From a checkpoint of a small transformer trained on Wikipedia: MLP 768 GELU, 7496 steps.
MLP neurons of a small language model. Each row is named by its layer, matrix (up: input weights; down: output weights) and neuron, and shows model dimensions 0-191. Each number is 128 + 24 x the weight over its row's rms, rounded and kept within 0 to 255. Numbers have three digits each.
After each neuron's rows, "fires on" lists the tokens most often at its 100 highest values on Wikipedia text that the model never trained on. A number after a token or word is its count.

L6.up30:122139129131147093149160167190069122151145112154084117125155080125137088141082110146125087116148148133099073122143131143151139114100170137143113161116096110166134122132097108127125092159118132120121108139081154103140087120105095119111128159136130140122166119135112159146101142139085149147125130108130138142140146142136126129114083143144143155130165123056123146100091144126117084114143117119114145145171121098132090117129099158126121123128171130154159088130115163164110123127154172141103124169084128116131102173150122135112142156122127159176122097118100160138113120161097127138
L6.down30:116113126064137130118124148164109121094171134101090121143160145137096136139181191125131107103127135121115121102163135134118138113110116131134129129135117082090114155107139119116092116117155130117144113121130140155123081135154126083096150182172151092149119153118112134153103125117086110148112115130142127195142164114145165156121115138125130137119176095128150126109117141155112206139116097076084139121109130113114142129134137084151174152122127169133113122147147095094103126131103081123134127115123123133072142164130131118147145100143153172149133133139150097089136149141123162114
fires on: "s" 49, "e" 8, "3" 5, "rit" 5

L3.up250:122096118093108120163111098136117078182151084153117171113125118109111146111094136123177136119099099095142143137126171124167124109106122169133157121173143127139130120128126096157173137123114149149115123119146126110081087101162103084127126126106152129147107134168111108118121167139113137136139107157119168112114115123124166119147110138118155117141103157123130112118089120125077152132099080103119119101140155177137117098152132083167116101168117133136166130098096136131161125093148122170118126123100114130180149112145129152158127135155103097090127142167170169107143110106148099146
L3.down250:113111138134132142130104148146149125083156135148099125098124135106126106096101110153131081134094109156117116109101099145094129072136124125141134119166158115149135155161094111112113092116175131123147182125101142156082112118124119128140172069094118123137143155101061153130153149100142121120087137132155165126114152124143087141144156115104076126139115119161119144118091120141105179177132107116161108127114095105123112111139113121131157135154102125160174155129113167140110128149065166149099147115155161092137162133162178136130135116110135103131143145129130142114156136115140162137
fires on: "s" 75, "e" 6, "t" 4, " number" 4

L5.up621:116125131136099126175126123144111152145157114129146145110099123100138135102097094124065138142121108123087076138112152122108141148144096138127128086103137157169154147112095135121136150133135103124109118123140142154139067133139161111121134132108179094131071097110126171159127125072117120163149095127127102139107163098147148095141130108112082146178156151140107109108122167176153103162152116094144110154103125117134093122160142121144131113169128105118116133132085143164110135170173143123177139124120110141167108137086159145125096127165107131136159133133144153133109098109094132148
L5.down621:123143112136132128125128104122191113135135144143086126140162154100136166129129155094134133125160120144151145125085155102161130114135134102130121145107118113101102127141146091130121122106126142094123146103136096113099138124159128148119123094106113134086134151133132129120130104122115164120123110156179156146097123099150141130138099124094141084114140160133162163114152130146097136112163166125125101117113107137095198147120172143127134093136142129193128100171092144136121104120086123153056142140151134083114157149122131097114144149097116159105115089176179154127105170120141090080
fires on: "d" 31, " c" 13, "." 10, " to" 8, "c" 7

L6.up655:096073152172171102166122118091156118107102101130124116140139119140135147150115134144072138128127096118090124153147104156136147181091104128095153174132132149137130114123110106164146128145108145094132137092097117106168141128113091106128123141131181109076115162142118120143083145097171133112123144138086142177129112123115106144112119110123132129107122154161123104107152147164139136131124119156151141130107145109158105142123126102158102141176177145124144125135126091130096097128062146115135106133125160136102117170120141162167089160133082085138103123124135121127142100174150134149
L6.down655:103136107113126135118147156137165134190141147134110129156142135125147109140170129104158144152102141140173167088100105089130055105119128139138100134107115100158096113115094148143104144094135111150141141119121177139147120100103130150144111151145146146143147112127144152126144145146077195152135166114152162123112093162159089135132097150172115119111137139152187092102104119113121100109126136124088114124140116102123168139116151129112120119167086119107096101089120139123156134121116107123149134089145125125164129132136151115107108100117114136149115185086111121102115166085149087122
fires on: "s" 24, "es" 17, "ing" 10, "er" 6, "ping" 6

L6.up372:163152183108159123100098116145130191125085152172142122140150127090169147143092154135098089116106147134117076110127143113120118151143140130103087103161103108153139152112092122083168154134096119120153101133134123079132096154112158123128121105136136115135096139124147135117129124168162151137164133116132155142129139114105127112141129129143110133132104189166081083060147134097145126116105148126120125156162141126116106138173141104154130123150119078128129100145141094134152151164155096105100138120139153143145107147116147161110097107132102120082115168147124158135104095122109113117
L6.down372:109132118131134127136137141151102094167179136098116141129184149121151135143121117123134137123152110124167120124162157158141136147075099103153131140105142155093113084169160167161089156088162147130124124114146122156108110082119144137123095118131107136119145112184147154103137133138116156123129107172110108117108151104127125111097154109107114107168114132124114072145099162134105122103156123141141105112096086133121113165175116129151127120115153199127146145137127120114170119108096121125145141105073147111134119117128117102171140111150166099133151121127115091103065139152098157084
fires on: " as" 21, "c" 20, "ac" 17, "." 8, " " 7, "op" 5

L5.up186:124161099112099114108140145150136083128101118134122159121112143103142103128139157132143131140104159162091144144166139102136064117140096090131163110130113138121123137110111103148146180136143122130170131129160135148147135159151132107140068085167161084143117164114102146174163139117138115103139134138127129101110099128132122138167198147121146105134129088113128112103127129138132141117128093095123110116112119130139114112128135132111055087111118165125095132146080063143148109161166140144141106117103155091108136124102093148102105140147128174165137113137120113101132168160096141112
L5.down186:106119123108160146126118087124138139174139131125109163107153128126110096131130101151110125132169169088132103112156125137130138139116114130125128094136102135113158121135121131185132090099155155135105143106132131118175135115136121120143128138182131135113106101108134181158177149171163139131114078091153097116173114104122109136125149087152130135141149141117112184102107112122091130120105129129150140157102074133085129164135099097106114089138136159165136099093143111112141126180130152150115179114138098082142103156134088082138110122098124155121151135129093091153106176131159131122
fires on: " an" 19, "d" 9, "ac" 9, "ri" 8, "h" 8, "w" 8

L6.up501:151147136133150112116116149138124102134148149177164130109152157105105135151100152123125067173105119139167103100133104143110115148141089135122101123153120128118121147112109126117147128141104146099121111144135097160092097135121120158116080176118108105134119144159089148126165113150140170106112113108186111115065175141133093166120128159146114138147129101127125095140126166128108139127134129095133073158134142123158141133110102107122188156134130109105128118126143115082154086157164138123119109190145117156138104162132137125103121130112134055099154143112097136111146119097156145097
L6.down501:112153141123132129159092093125091151125115156101097106123109159133083070114134114161118164150138147122156130125113151109130098131116150116149125145082130122120121111115086146094153123158095091181127100103132136131171082171150152080110155106125155113146128116119148117086147172116158102139117169117105116147158162134078184114119111133128215154105083100134106131152145100160134125112146135127119114094137126121095133139164114113111126125132122116130136150133163146190107138095114107117111137075109153148101142142131116134142151164118160152173129135121143128121111109127115147134
fires on: " of" 45, "s" 9, " the" 9, "www" 5, " " 4

L6.up709:122176113150154170115136090136115114153132140120131133130135114103113077094121084107124113116164092158090178104117119111129105135186152170104128130103160097093155159134096116155117139137128131119132091144100148158098172154087156106152155172133135151100142134139079165121153122123139137158127126130135147121130109130155077144157107154131125134126094120123110100137106161140102082136110108125149105138145118135120128103131077129112092112103127158083160113126124142166109136183125160148129116140139140158163114133102169120064157138153123137178147094105130101103133138132142103146
L6.down709:134101129121108083117101134136115125093104140173090105157132144119168118145115133185141119118126141129152146137143125161161145161111093150148133137142116105107131099139098148098134151102120121111148110135148126138141132073143153145151121144111113155140155146154140195119124128162127106103082071151109105112151135167133085132127135154155092147153146168154135147144093113105125095143143068151110159104139109135182157161080096095160092123113081106131108133103109125154088144103105126107173123134139090162099126097098132136153097097112118141133117157156131164133115113147148137126
fires on: " of" 53, "s" 17, "x" 6, "al" 4, " American" 4

L4.up236:104146152139135168111105151096132135115172084115121128135156136113146133127159152103128144129113184168155104135136151165171126160110153112124107065127143077095188129149103092142102136145119084091119117123165135128115156128080145124119138131140101109103145090117145091144124116140138139108109141119170133173121127182130152147155148095139141095122129156117119119128135157094085122163129105128172140117131138142124141104087138092143120159119108117101093122143136148122120157147117087112094095168140137135137096102153122139089119151148076109133136184118128121096125166140117122172
L4.down236:154144121139132105091147116115106154178112170154133130148167152117104122114112130170126114131118133138081115125148144154080139119133168160142144164111126165151132122128112127141109117081133140146106141099053127122105103141147166134130122099098164111155133125138125088120057122138097118116137132146120114094159130094163116107099111109145157131135132178132147120144137129197108059140110090100109125171146132097126168112119106136150122091159150127113112132139134127120150141121118145176150120170154135104077139119098096133146152105159141116126076110126137114148135164149109101131
fires on: "st" 18, "4" 13, "–" 11, "c" 6, "8" 5, "2" 5

L6.up357:130145104142139130127116121147140123136112122114142124094140149159103154124132132137069086137114169138097097160133116139109137099157118134134108163074149122111131137141125076137123120133158130117155128140149119149155168145125158149093117132100155097122152089135108201103139101155169153116096142160135162140117128145086137111149114119120115167120131151171141140182156143086083147121136090115144116097130114099074198115105063074109105142129098146100124079096119142122138117105155100117145116102120125117107158129157122112135143112141134134146182134121126103132125110107123152095
L6.down357:109139170096114101177124116169111140113089123130160128133151132101104082128135179167053140118119150105180104150156080159116115118143134127081079145127122136125152086121097113113092099169168127135145113117083127157147134141151167165135105084097117116125135144097127160126141164141135166117130142156126150121137176123141103129110116075097094132137106150151139146175106171127125129090149162109122141144145141113101118152117124100112146107146116139091147111126120150130126131095142152125141120144130130072129123131176111128097129111127142102167125175119101146132129113099126144140
fires on: "P" 43, " in" 10, "F" 9, " on" 8, " of" 6, "V" 5

L5.up130:118136145119099158128080081103139115154114108152150125123129114120149101110138118121117128161136127116102135120163118143095089129152107069138119133152103166172095144106087170136160078084139156143137149116126142111127111149103136126125090135113208131071105107123116141119077120128136132137161101128114124161110131112146111099161117141151202122139135138089099153115147117126128101151152112153105104155163105127146139164124127120109132157156156119114108102142103098181137118147147130119145145166087149163125135121106125153167118153096111128104122143173121159127120078118134139166
L5.down130:129102096107107105115112105118157125139120130189119116120148108129166109144139122114162115121154136168142116126155138138120113106140144138150122157140117077134102121196150142141127087121145137097156165129149151139107107145138160125148126142111138123131126111130090120096112107149134114135144099148123115097119158132132134081103137164142159135106153114096192103130120140112128140106161130108119148113105103078145160093131123148165114126074152136132142088075077126106148116137147118111117145153213131157150148134122129091203125135112132110092097130112157120101077162098129142101
fires on: "d" 18, "ed" 18, "ing" 18, "s" 11, " described" 7, " used" 5

L3.up282:136134117107129138150126151122114148139073126150152071108120121132131138131140141120128125183107128142123108122171112146134129128114144141141156151134184115102147155100159125113137078132142163184124115134121134115088134163110095086094104140146149130114136107103132136145151099089137161112177154095133119146131091146116180131104131108099145132065106101078144149136086126089145127135126117093132087118134163123082115150135123098106117155135151161086122147115103093130085171124128119152075180109150156162125098093104144157155115112153134118128132157131132111120092156141157127130
L3.down282:137077151115145146085092146088144134095121143131136115120135100118095123100149118147108117103127120164128154100162135089132171120158082148152133121110107144124133108098104132133131142113084108108144134151156092143139116136143138115129117118121132124123141115137180179150094130151149094170158128133129138135130099131160079131091130134136122130097093129145107084115117114143166116115168147113117129145121121089115112151134095118129142136134127157149132140063141123154146157165117097085111166105181128092108095168184128165124125129158058173133139145139101162126141164120162149162
fires on: " She" 19, ")" 15, " by" 12, "2" 12, " it" 6

L3.up226:102115141143129148122120126123102081128128126092143099131156148113131088127104096108065144177067068182132116125125141118141135147175097120138129149120133141160149160141139140141134137123117123123126133120113106107157126136123127141118125088134129139148142102103130163143119107152110107145136108124113108088138116144113140147111096117123152201101149124111118149162150148128114106166162119128155127159134143119084133118135161110119118119122129122115126189094113134127086110127106118141112090109109148136137125121121168091153144045127166166150193155087150165090123119118120182149
L3.down226:119124119130107099154126113072142093127100127083141093105137130175125120165079141123093117158101103126164132126132133101136177156139118125201147129124111117160072098140106125122120144105082078097121137126144139097188175149105134154130130120122115122106121097123155158108147125151129135117133120145107122104103126156125111116148144132105125159146131145130123138143141106181138163142119147138130117160152140118116155113154157177123121106153116100104113144094109108152084113155126103129113162129098155186126131097125169130190100110150143162106130070117124125152136119173127120138
fires on: "ab" 19, "y" 17, "ly" 8, " With" 8, "d" 5, "With" 5

L9.up127:147090144138156139113109131138135117109135121093151127126131123166140096104167159081138145123166133133090102101148150117133134164149122126127141175119112119110143137128114123136152144143135116112117094138104106130113120114174151128164095115097120114168108086159077139094109128075113091133121094108165112116151117124155092079086119088117107115125129142154144116084128114167146112104118153144077104164131148118131180140137130127151141156112131136168123184158145138148119130115072132143082124120133166148129134146133121100093119150095150181143132097109119168140175171162118155099
L9.down127:115118094122085103131145116150166139073105107151162088099131124120127056121089078139198097122114181150118098133103099160167150136166133117125157117145116134130108125139112102111130123131140160161117105102142133173133088143131115130143119103100154125177134120159148146115136138125144139104136134126141150102119121090141063143158117063136117136117089140140128148112085101130121128154139126116108181130129148148118152095132138146138119079118097145130128146121164127169113143107122171127124090103125117136147122180137103122095132138155123116130154165158147139114146149124182120130
fires on: " " 49, " (" 34, " re" 9

L5.up348:123118129165154133133131150095134098121109144134131087079118155156105151162114127130123165137120120179096159147111081084165150169141101129143095149105154169173123160120112153120147143153152145160128123153125110115166135091147090094112131083099122118106105131099140152110114141110136129140129104162068066092123119159129118111126128125138163149128119141116099132156157114138122132113118119134118130121104186131114086151117115122130135156167112104150101138152125153150145160141067183149125130134138111135116150133068154131148150138122155083134140109120153143158114127116061124132
L5.down348:129130151126158121118155109148118127119127087092113144158083126107133143110113073147133154123105154101099153129130115125134138108092166151098187115109149118088125123168125145149131133112110085121123114128127126151096129109118110191109116170107171118127144175128173148156136088128096088079125145118151198134107125136173107151170117149125115094142124111076192102115138122143122136135120104133140126103105107147128161118113132115121108112149139163122119136150157147091096145097137078097138096153110143135147104147120114136183117105147112167092147144150141117112146128116172132124
fires on: "s" 36, "ing" 21, "'" 10, " and" 8, "y" 5, "," 5

L3.up526:103154131139163129101132150163125123126131118145168148136139130078138112112129114128133145108124143136127134136118180124108129138140147132172144157133125105100108095165149124139116153131194115082115106100086077143107106104135159109075111147136174110157169132130086111114146105153159186079153112123155125140144105068138123139129104143152171148116133109156100116137115125129138098119133126146131089121159103113187147140108102135111125131116160128093173107108139120125134107124152153158154142146152172150097091109180134165127103147135115100139109061098125125098144127135134140102
L3.down526:101114120171120133129097108129150129077108173132128098134127135151169116103170087127124137147117129133110174151135142147107129136109129098147123172092125117112136122119131128151106134144133148134120148178146101100096099134124148078127116137093156131149145167170167195101148111177159122141129115109129087133127129068173125174115102127161151157138145133131128108145130103134073126125148148111141098111122116081131156143127144103109139131096131128123146085095113183137132089126120139178118149106110150135126141110161150121059095125120119101136132107112104143089141094169137107126
fires on: "s" 17, " between" 17, " two" 9, " came" 7, " both" 5, " of" 5

L3.up128:105126157107121153090091110148154132143087139134123150171114166118150112107144117108106112155116106145134098122151109147141094162162120148162129178089148110121106173168111122080140123133119133122144122160113132137163125106130154118162104117104112135174131123144108126115115102128107144172120133090097126147097112104100105100133122156141147138125132122092122151139148119141120146133188069155133101150135181135112138133134148148144136103083117104120153168091128120111133111096146124147109083149067120121152120156139146157162151098146126154132135092154148112107085148061147117184
L3.down128:153158133133140133114164131113167117180105132113153139159097127108130128126134132100139126184161122113125127160131110160125155163131117100123096132092106106163116153169087092102169145142122142111162113103135136122132168156110178108132131120053121119156129167121125126109119119099133138186135131096104142142104085096091155129131102147160107143163154092137097139171144111125139110101152097126124098140142138086115133148140131174151107147132114107135129136120082107131118130113134118116088112124121108137150150129110142117161157120110113138099086073195114132114071134098133139167
fires on: "ed" 39, "d" 18, "s" 7, "ly" 6, " directed" 5

L3.up632:143139117126156094092133133113138112172163143141156167109113095105127107127150154071118144106121138137102164163146120118132133158123101106094151121149120140133108116129149092118164119126146121125153140118116104142135123090106131180139129071120120133094090125116117125118136170089124148073141079143106134111130108138150065149124150165100154149182130104122139135125146141136115097110097143067152117127149142100132123083129106130110090128122151145100165106129140071124133075129109104133162160122138111138107159157111116078131120082164116139114122141129174156150109153095144145172
L3.down632:108135149113141116127124108092127096184134161153116178116120121165139106145144143120091145127126164132109138130175105112115145153147136110100146130145139135127109094122132112155126127126133180155109088132084109150124143075107111156121120126142175135162085132160145121110121150157138156084126100079119153118139111131165116149201154134134127164141133116147109135131141141122144091121105165162110118115110151073113148107143098135063065113117146125104139137145173089110131091135142132130160157118133099155121100158082113092088115136127107119159129151136165125124090136154126109121
fires on: " =" 37, " an" 28, " pre" 11, " ex" 7, "s" 4, "d" 4

L5.up531:145145143114141135112125160129116160140114134129157104151121120158120152118115128163090160130104167115152117136115127158152097130147064138142095141132119126166186089124146132152132125114137156112126132098107106130127151140118115115135143145131167078116126101120114069107133123138141131144156120144112138135163128140116121154091158107093108117097180117160125143071129098164110142134106117111139098147109070120089175100116112128143127161164157160162097117136115127105118140164122142148097095130139141157096132140128111137071131143185074122132099151169080106160160125143140100175
L5.down531:122089129148122117110105116108123124098061137111118133129162176122157138116129155125149128090151136081151137122106127124098099146124127103139138098096135133118123167096116149150112147095164134136162128140128118141098120104118117170137097137168127134141175150142083133152153122130159119116118156084157173142142119132099121091155148174165113142127133124135138118157144106149112131118132158121122146145102129165133111135117181160106156118124079123112138150158104108102128129156117092116146138112086152168139054099100076095146109148133161171076166165104128115149148109121088131100
fires on: "s" 18, "f" 11, " (" 10, "es" 8, ")" 8

L6.up413:164092155163130121107104148144173104146092167132117143134177133130099135106167141130107117112101135140125087189111115113112103198150119115181076107116129115135125133133102118088165136127157131148117096123120140118071088092129118118141119129129114094139140115146115176124140130160163105141111090142106059093103139152077133140144109131156133136124133146143120081088146160128138112096136120137123124174139128118119057125141097086156133121108104124101132147140107167113147185138092131171142128146142109154142111133137136128159118136145114103117124140117117127135118111120091127136
L6.down413:108161118111139116105146121114091172174132169126130084124180123085105147119108087139160137063119147133101144142154152139131123159130142166173179128132114169123128130118134124121093134129185139090149105135148062129146135115133138143142090094104126114123137134190139101126146110135115105102115133164086136139137134117171104119125123115129151113144131164090171090148135113109145097083122141145172122146143121159118114095119129098113108121082126126124087104138089134127096117076111163114120137112138118135135110177115128111146090122134095164138133141145144135135146160171155123126
fires on: " and" 39, " of" 18, "'" 14, "," 10, " or" 4

L6.up706:104139143144127086122099151136111127084123134161123164110159080132162122134151123142148088157162145175119133147102147132091125156101135146160130137138142117125126127106163167117108153173125127155101175123148140121107124137173113154092139178093140138112168091160149155142143148098127128100094131120118072129147092079129075105115101095166082131110120133130163134127144130127123100106070116133092125124124125132139168124109133129153120150133126135114107137173105156117164143126101073138105086133098117079143129129132115116123132127128121156159088084126113159133121134095134158174
L6.down706:083112141116099133141068149117131126088123142145136111113127140169140063150108167085159127138092131120180139126101145132129122126189075120126106127161150140164121140116117137141126125138111148142106145147126170150206133118117127109146113110119118159168138098136107157124140154155108129121111144137123140111096106107142081124158154150165131102142121100129141097086119074126122082100131144120147165134149136165116148101112171153112165122114109161138139137090156097120135141135081170081104150158122132149062105129111110114148148116103123124102110126114129128129140155144145130145
fires on: " (" 31, "{" 18, "0" 11, " " 8, "ri" 6

L5.up28:163101129120146152130117103144128145186174118160086135121157107085151136122123144100123149140140144112112137137107128084151109154135134167144147119137139121095141147110055155112122128114103125107102115170125141113101100162133175118118134121136143150120141111184093129103144158117134161114133137129135121147146127105124080083112153134134082111123092138117094127117126166115117104122134154180141099133111126119122144120140117099115137124103141126050131148147095145140109187107141137150118111124111109102134137096126098141113143144124084090116125098119123203107152109203112099109
L5.down28:116139154081176122137129134123126116120161104140131090122119112139159109121130125169161169130116090128064144139108129108177158159119145158117155143114131104125139141131125122155154153152128128154084112074105160137108124095124103154140164138128130132146084155164115155083117110143138073097114102162127090168133106083140118105116086138156132087170098143162109134108132107122134109167118123172128124125103093142132145145133146075130112115129130088129152143075113142127129128142143161144143153120110155139143159102124088103141137096111118160126096116186113132154084147126168138135
fires on: "s" 20, " of" 19, "the" 14, "op" 5, "w" 5

L6.up403:147081137140132130138132129128116116125111127119135102104171081112117162125128094124157122111166135172138101087170137099152143125112172169124147136167142127114156156130117111091122061158110125120125130138127093115148101118119117115144145069102146127098109121140157148161131129077103109140125110127097162147177112131153167097110116133130122176146140114116139129104156146123097174130104086107121108107175092158168135114164107137115114096123181155143105106147123155124103165123094117130099141149110140126137105135122110080159148188115094125139143109152114142110076092140118130134
L6.down403:133140099121133107078157100108118106135151136150114106107125148138133098123149138143152118109116127125165126102088078144140136122164139103097095127092110108118115119194140132105120119134133089120136118167116116129119133132109122169081128129083132111107178175075145150095147137152158123137129180141123143130145108117095111144162151162140115143141136113097119102111118111144176179147140153158127148135080117136088153166099084086118121173154108138148106105102134145172111098094125137152154079129135133147109152125117120152131115111161150156113147129122120105147173101109122191146
fires on: "\"" 50, "ish" 5, "rit" 5, "s" 5, "t" 4, "ed" 4

L3.up204:172129158174129105134109169143150163122118094097126131130148154132122179119191140066117148097106103129131129153127151099105127111125139125158153108133143115116150128163163101152119128142200157102085116102161099129154148147150123129149168137085124128122134115110157101127115109122078142126133146153113130146146143153136160118141122147112151135159161124106148112130142096090088129173152120084126098131108111155148171117130139083107156107111128135105108110134151127092128133124127143150148131110154090141150170189134136168128104137142128119126117158161150141117093122149136053119
L3.down204:131171129141139127142110135136112163128108111113116152130175128136133123126150145157088152080114094150148097078142173138063138134157126131138121156134129139117171155194113110109158079112154127125100142135145085119117146161142153157141135077075157135084142121115125106102125125090114122113100141114141135114125097155106133102171082105133152143109178125106117106134128143136091099127114063119168075128121116112144127140139144086144114147136100175093128154111148169154119147148150141157124133162162150127140105134132099085155131142146120144156130142113119134111142128120094099110
fires on: "2" 20, " on" 18, "4" 16, "d" 7, "0" 6

L5.up115:132107128142146166124109131135138128119101140079122117117126135160201128153114123121108128152087091148164115152130119119151130174065130144169147132140140149179148133113143140130132123118132115125131122112083099147140116142129116114116146079133141142107137113117181107074152096173127152167159137133121152146137106159155147115125061155157142137135105091135125109096150188171137130152125139155131115133106119184100109122125138085130117146105114172147136154078123134160083113139108156148091101103102116171120155148140118100121109110106125125098153131111108131134086105090113123136
L5.down115:157119111095118117156142097125166154109142098106087129093151141148156133150111136094133089125089133141136133182187112151172134129128136113118131074128156103121092116115118120116126132138113119135087131178130118131118109093124135128138132129159144080068134176145120142122120128167108138093153140134134103113163132124167169108149111117161111095136157110116147151126159134102116139130090174178112128139105130093171156098153139192170126089135114157142137124145129109136087137103131149145099098082145121158099143117131094154173146143102127147155106119128100113131124127106082130135
fires on: "y" 42, "s" 19, "ly" 10, " out" 6, "ough" 4

L5.up162:149149159102138118132137141102141131150088121125117151133168145127119151115125152118076142129111119149158121114088106137114154163188104120111140148104149085097089119114138148123137091137153139119165108117121131118133134146157137150165145125109124117110145050134133174112153111172140119131145064179099085126147131140088090119093107125113110125115087148159108103141102133106136064139127157176139120181117157111121068157123142110138087122103153170119105119136151136150152119186099121147096118141139128139117106109118095098123121118090126124146105128124121117172141133127105124141
L5.down162:128148142114149099084116118170152125110104155146130110125149130091144177113119109125169098072151156134109177130139116130100112138126071101147125135101131116122137157167114117081111163101120111107151126150156142129113125102075135118125154141103108133143145141143096171117156142150123119134140135136124139153138094144149136088122105107112128131162118138110146093134155123120142138089132077143134164140139069141101160144136144142108146143104166077117149102163162170102153155131157124132119093134083183162131116146083194139112102105138084116127135116148108151128126102119145112162
fires on: "(" 14, " or" 12, " of" 11, " (" 9, "lic" 7

L6.up45:100107102105156138143117178119107125134097145100151108136134083158077113146127111149125134083112129121102081120153152092160128161113130100136093149121120106164151117111173150112079116143117122164123131094097128135150131108129094168109144124159140152133106081091115108129123131126146153123179108138108096138109132176109131151145107130153153160119112154098162162117128153159073112081137117154142101109151117130126152161127099126146114138138126143147136119136109126128151118135082188158115123116158137164148111137101183140130135147077144120138124155108148118136125090064159101098
L6.down45:124135134116117151146123122073145081132204166108143080131119081149124156138111138166127111104163125139111136147094110117125111119117116146124171113143105130108136151152131094123130143127156151086106112158176156134155093108123085093075110116137145137138142150139110137171159102124155117108112110127165147117149082115132162155146119075144126090139159143105093126122152135114097175141082125158103100166139126163098110135133162111128085099125145141112121132133128114155092136114134088144129135138129114143123135135151109108138136098167112161158114091123147158147118169166136107073
fires on: "," 23, "." 13, "ly" 12, "t" 10, "al" 8, " and" 6

L6.up169:094084103177093155123130134093140150102140175113121102130129126151120137139143120098128109159108133161162137132120135133141142129133066168160101110146134130141111140118150140131109155126121094122141117132131152131085124152093141131074114129157143137141146082120113148145154121107168123119091151141174127155104085103089210146165158163124172156089151117108197129152120121118106120115071113116120118117122149105145115128126110102147139148130134164106103139102145157124145150137148112117138138109151128145135100128087149161112165135136087073121155118120106151108103087100127131098
L6.down169:147126123165122104091160132093083163121112137132111110099130123110105128126108117146094125161153083145128101128134121129110129113131115133100155173100164133136162131092124107137143173154130146128078120084149141125126112141158158148130163115143117197134092116117146146175112109150133123144124121086122115107134135098150112101079142096131152158130125122107138166094113143100175165149166146112109110110121124154132161113107128147112120098087116152125162161111104119188113130103142157162161155141099118139122136124176043113119130130126164168115136120133081130118082130117140131137
fires on: " to" 17, " she" 17, " of" 9, " who" 8, ")" 8, " She" 8

L9.up209:139125178155144133124133163143116096112096120105146128084124087119156128097126116108141108116123124106146098107132114142117074113135155178151095140139140133135153131158082128111154132175114142117150129160108091162137154160161174139062127130064106120124156109131122147088128146158139162147139167153151133147106139140096147119127160114154133104116159124125105127137124130107133177104116140153107115116155112147085157109108078053142118154106156146148125142120125126156149123122158101080137128115108145156117134134115139120112113174066162125136104127108121100116108096118138119177
L9.down209:128098115115098117123120159142097080168135129145155125137173121133140104126156145130107152126143108038128102049146138137108125145104128134109098154146129146134096119126115110136124131118133087130160096141112114089159103098096106153072110100112122151121159113079085189117186151126159162132151132120159118138145171127140133129179075130099130120123140129154121126133118121137143111122104184128156122133127146149119182144140099118125154146151122100164113118111114105154159125105128145144137118149149134101114177110127135139110147142111077125096128123109122160137149117147126170132
fires on: "," 16, " of" 15, " in" 8, " North" 7, " –" 6, " at" 4

L6.up166:142112152080129137127122112171084134143122130115135167155156138144146089108073165116086094110123130149164138122110122091151154172153157150155148152114124087099146096134093110087113096133137121142115153132180106107111117149149131110141152133155132134135098097148107146153136143124124121131111130131104101129110134130115159094141154151120131099148117162106137129155126140103085127123147126148132109114094113139182108106110145096141107118093143172082158128159079143137155105160087118115136133118122130102144115182096131135130114123161124126157097067133091201105164143125127128171
L6.down166:151099119107149134138120123173157130147108136142121115111126120153147157138105156156158138131113143140133165092164127127145135094105099157170167126115121121123089110125097125096132146111129111102122081162168098142155115107141123138047113099091179139119149131141106127171139143130117113084154060128101135153161133133206106129104118123164134104143107122128158068134105096127111160099112132172111148173145147110127159098162133114125105126114143125103159114164115105123100106130130112125101135134130161111161128115137146186140128107117143171120125111119113107105121097148160104116
fires on: ";" 22, " of" 18, "gu" 11, "ome" 10, " for" 9

L4.up512:137161144132115121137128106178167109126118130152162125109116118134095120123145135113111120132130118088148134091162110126113089163112137118137074163090157174113128113087089125108157131183132144160146119111139129163144177124113150151078142115089148110131122123114079161110100111134131163128125120119131146129114151101105110140149083108113129114153152103159107158181148124124116159114148169128130140154120101131054197113140082090108079154144143165111131151123106128130175120102170128102154097136116115146118146112148152117122106132120135113166148121112142112106108101117134136164
L4.down512:129151147124094106189107153150120107168102102163150104107150094123116149082098151144132155157130124066133096116120139103112113143129126155099104164128126160129127132134096152110129119160101099122120148126113131138147190116179161113122110123087126157140169139086093176061115148132102152127117101125142159111133169147103134140127100124114064107150140109142111160146161120155161128135097157085126172133129168119105123127121085127106110122106105145116142162091096084135131142094149110127107124137144127091112146103098121153131155128125115121154135144141157150126158147141146149149
fires on: " in" 32, " of" 28, " around" 5, "," 5, "MS" 4

L3.up653:154086125138112100108116132164107143155127155158109137129175116113114098106136142104076131112127142143108132141140112115109112156189153141165104120108148097093177108165120119126113141103201135131143111099150152100114135138065121101164160139155115111131117122146083161074134152152119131148087115145140141131146134126089110117109167137132131120106160136161128095110161135105101161120125106176128083146089107121121105117174138101142112125115136153103157135167134141163109153158094161163173119111136122134099136102111184123103143138162142148137114109131099135126135105128120089135
L3.down653:120124134096128138106156135133096098140144133127129151136177115134182154130121131150163089097139144137109128128165183126079128131120110151156140088112119108089095143138083142149137134139169122100104156115105124134110123132118133103127133120116090160151153146139107146111121115199109131174125135163123115116158107104121142073083106119162132085123129160172093144107150135119079107114137133125150117129109092130165083107174165102160126151126115139141155114123155128164113132172112123106141119119146074153144114113098147081134132146147116130112115097147103143173129152101167080122
fires on: " for" 31, " of" 21, ":" 13, "e" 9, " on" 9, "s" 6